{
  "num_hidden_layers": 15,
  "hidden_size": 512,
  "num_attention_heads": 8,
  "num_key_value_heads": 8,
  "head_dim": 64,
  "intermediate_size": 1024,
  "vocab_size": 8192,
  "hidden_act": "swiglu",
  "norm": "rmsnorm",
  "norm_place": "pre",
  "norm_eps": 1e-05,
  "positions": "rope",
  "rope_theta": 500000.0,
  "rope_fraction": 1.0,
  "qk_norm": false,
  "attn_scale": 0.125,
  "bias": "qkv",
  "tie_word_embeddings": false,
  "parallel_block": false,
  "extras": ["capped logits"],
  "init": "normal",
  "init_std_qkv": 0.0182,
  "init_std_o": 0.0,
  "init_std_up": 0.0182,
  "init_std_down": 0.0,
  "optimizer": "muon_variant",
  "learning_rate": 0.0082,
  "lr_mult_qkv": 0.7,
  "beta1": 0.93,
  "lr_head": 0.00562,
  "max_grad_norm": 2.0,
  "warmup_steps": 200,
  "schedule": "cos",
  "final_lr_fraction": 0.0,
  "batch_tokens": 65536,
  "max_seq_len": 384,
  "doc_mask": true,
  "train_tokens": 782200000,
  "max_steps": 11936,
  "dataset": "wikipedia_en"
}
MLP neurons of a small language model. Each row is named by its layer, matrix (down: output weights) and neuron, and shows model dimensions 16-111. Each number is 128 + 24 x the weight over its row's rms, rounded and kept within 0 to 255. Numbers have three digits each. A neuron's up and down rows have the sign that makes its largest values positive.
After each neuron's rows, "raises" lists the tokens whose logits its output raises most directly, leaving later layers aside; "fires before" lists the tokens most often just after its 100 highest values on Wikipedia text that the model never trained on. A number after a token or word is its count.

L9.down80:131126172127139129147138157180123180150101123145132071129145119127156133140137118151111120158083127143098099128124143129171117134162144131167165127104123121150117171145047122137122112102135138118103124126128136126105113145120126163129122113135138135157117110160147098121137113127123136090
raises: "ions", "ium", "ation", "ulation", "ious"
fires before: "ed" 34, "ing" 21, "s" 5, "ation" 5, "ive" 4

L11.down45:136143214149113121104072127141143093152101128156126107157135136139136139126158185151125126147169135171088121099120141110080150117117102143125126103106088112119111148131116158179101145153103142124145144169085138084157104089112100139174120139155138093127085130157153148114137125139090127166
raises: "ed", "ified", "ized", "ved", "ated"
fires before: "ed" 64, "d" 8, "s" 4

L10.down465:128140183118144116136139135148133108104164124135154155162135117157147116116167107142149114119127088146111120106157150122064136131191127103114107090136089139115133099141104107118123122148103160150149066126154083160107132108142138130091138158136153089103123147107154105078168084118110143110
raises: "0", "nd", "aux", "no", "---|---|---|---|"
fires before: "0" 100

L11.down937:119115083165134135107167104105110108129192104137137100117147157111113102099157156137099094142135109133126102160129125136115124111098170125083103143148151095120144080154070121113123097140172149137137106087115073140117114154108102101101138158140096090098134138123107125124117110148132152103
raises: "s", "dom", "sp", "loan", "side"
fires before: "s" 100

L12.down725:145109191134138142090096137121120168110154152136112133107128107114128135120090094171122135129172126149115136099129134144103136137123087115134096166104131121139184092143121114139138109123146117143099083105092139134120087091165117119109112108084122154106045116105111106110103156128099121126
raises: "y", "st", "nic", "onic", "ig"
fires before: "y" 41, "2" 12, "3" 10

L10.down262:182152119123115160117151140154144134138141144091151155109122089128096134124090143106123105133115087146123144067104150139105124097124107151115080140146127123160118152120140163127119107116131124148106140143183141140086127170148157150161132126106116107125124142162168139111104190156119130119
raises: ",", "burg", "stad", "fund", "ore"
fires before: "," 73

L2.down793:126139123137089147156112116144137112125100164138113145091166166106113121111146125097145155104135119100122140100129131163135109120146140147090130168153152109114149154149141137154117123161172133121190103137165153141123184144111122121105135106093129130104135118140079161127122076112141103130
raises: "ence", "ency", "ent", "enti", "ee"
fires before: "s" 24, "ing" 12, "ence" 9, "ed" 9, "ent" 5, " in" 5

L9.down211:150136169129159155137134135141112141121117082156231098120153123145117130069148136105119121151103133134140102124120129159146121153112094093082131095152123113111145167118089148141119150101093120147107113113139099115095108050170099126150096119172130116079117131113134140114142147136111117157
raises: ",", " there", "ever", " it", " each"
fires before: "," 67, " the" 9

L12.down617:122148162100135172084118120148149150149149096157116170163147142136123105141152104156111115134090150139139162200094146114160120143119119092097131133109120166098158162097117151135111148154138094132215127131158151146121159106122106116145119139101091110132073106141123125168146140136091117151
raises: " that", " they", " he", "one", " it"
fires before: " that" 55, " a" 8, " the" 7, "s" 4, ":" 4

L12.down108:122124075151155127141138092113163119154134127083145112085142128178179126114165106091141100166130125157097163124140133132120100158209128114104134130090131119130090099165122128137149174081150132109127132145124114139139104135144110167121130136144093123112136103160141108162137115115083177136
raises: "es", "is", "s", "su", "iff"
fires before: "s" 71, "es" 14

L12.down678:120131215102139192115096117127102166102150112133137125124092109124131111122156131111105102117144193113123120114080116116118135089133091107098109158138143112158095124139102125158125091120162142124132104153150105149151153124104075116175119138120152154127110134139088149100141104162086123123
raises: " ", "2", "1", " December", " July"
fires before: "2" 32, "1" 26, " " 20, "0" 6

L9.down300:174094174110178106156124099182125124146178133134122145114157104133135149133158124127115129164158138089103157123121068136189158135112143135120112150088104119126130110169094166112131146152147139146152130148132128101140156201118175093188130168134138114118129076155131187097121119108136103130
raises: "aging", "aged", "ling", "ending", "ing"
fires before: "ing" 51, "ed" 14, "s" 5

L12.down188:093140145142112094126152081131097128135106132109096142113071152147122093134134134122109134142155123138117111127151147131115057118129118107119088146147126121178160106195114126123145135095110134133089096166127153166110110123107108140125107091125144113164101156132125146110121133123172131118
raises: "y", "i", "ier", "ies", "iya"
fires before: "y" 47, "ing" 4, "ed" 4

L11.down617:147120169149120161094086104154143139096135140122141131131078083149107135087132117148121117129132132114099138103144139096117140164152110128083128156146156130106129095151111129139120158138138122085131171140150117123175116155153107156178118103155104147082163148117166084142117062101108132134
raises: "s", "ates", "ves", "its", "es"
fires before: "s" 89

L12.down843:135143228113125170135132125170092121083128122159105132129113150169127101131102160140118166105139154147106199097097114122110098107135153119108127145133120143149145116176154154130125106100120162118107140120131097126099164110132126141128114114111115126137146118135111117152096100125137134132
raises: "2", "0", "1", "PL", " throne"
fires before: "1" 41, "0" 35, "2" 24

L7.down147:110121195138076068171146173117202164136144140098140116107101136078100163130144107131114135136170133115096127126087122115108163149140124138095110081074172095091174110175125147142134132120134113134088128169107139135159131160145117118154130144140134110125136145152130170145147147119096123188
raises: " example", "==", "eg", " instance", "one"
fires before: "==" 26, "The" 13, "In" 9, "===" 7

L11.down880:049100198111151131125142134105122191144102141148120160127122128169164134117118125151122103158114120136135092089097155118112139123118116123140123111099165138109132147142116140117127119116107117149121102136132121139134157116145116090125159152065138133145157087153135142106163115122082117119
raises: "ional", "ions", "ion", "ive", "ure"
fires before: "s" 22, "ive" 10, "ion" 6, "ed" 6, "ions" 6

L11.down635:135126141092134116103159090173120133121149105173129118125114146135096137122179155132125134111107088130101086111146144103138123164131125163126155117102140130145135057123090165161142122095133149121133146101152105123158076131114132146123160115146104081098148108111137113132087114135127123126
raises: "ities", "ists", "sses", "aries", "ins"
fires before: "s" 46, "er" 4, "ing" 4

L9.down170:143131128123120116130202159164128157106107103163193139141141128148152108100113135145102157139129137094157111158102123140129152145120090094100152109106136140100131129120153125113156157151090091123114110072136143140139130082169133139133144152129112105156145110165135127104166114134109143117
raises: " they", " he", " it", " she", " these"
fires before: "," 38, " he" 7, " the" 4, " she" 4, " a" 4

L11.down107:100157083142114163159119119139149057169106122131098105129185110134162134111138110143114171145150145091135111136106117152147133153164116096097159120143120130113107100161137172138111095122143138110153135134140135154121154129081139120124145145142130088118145131105137103137103113110095140108
raises: "ed", "ize", "ates", "s", "ized"
fires before: "s" 58, "ed" 22, "es" 5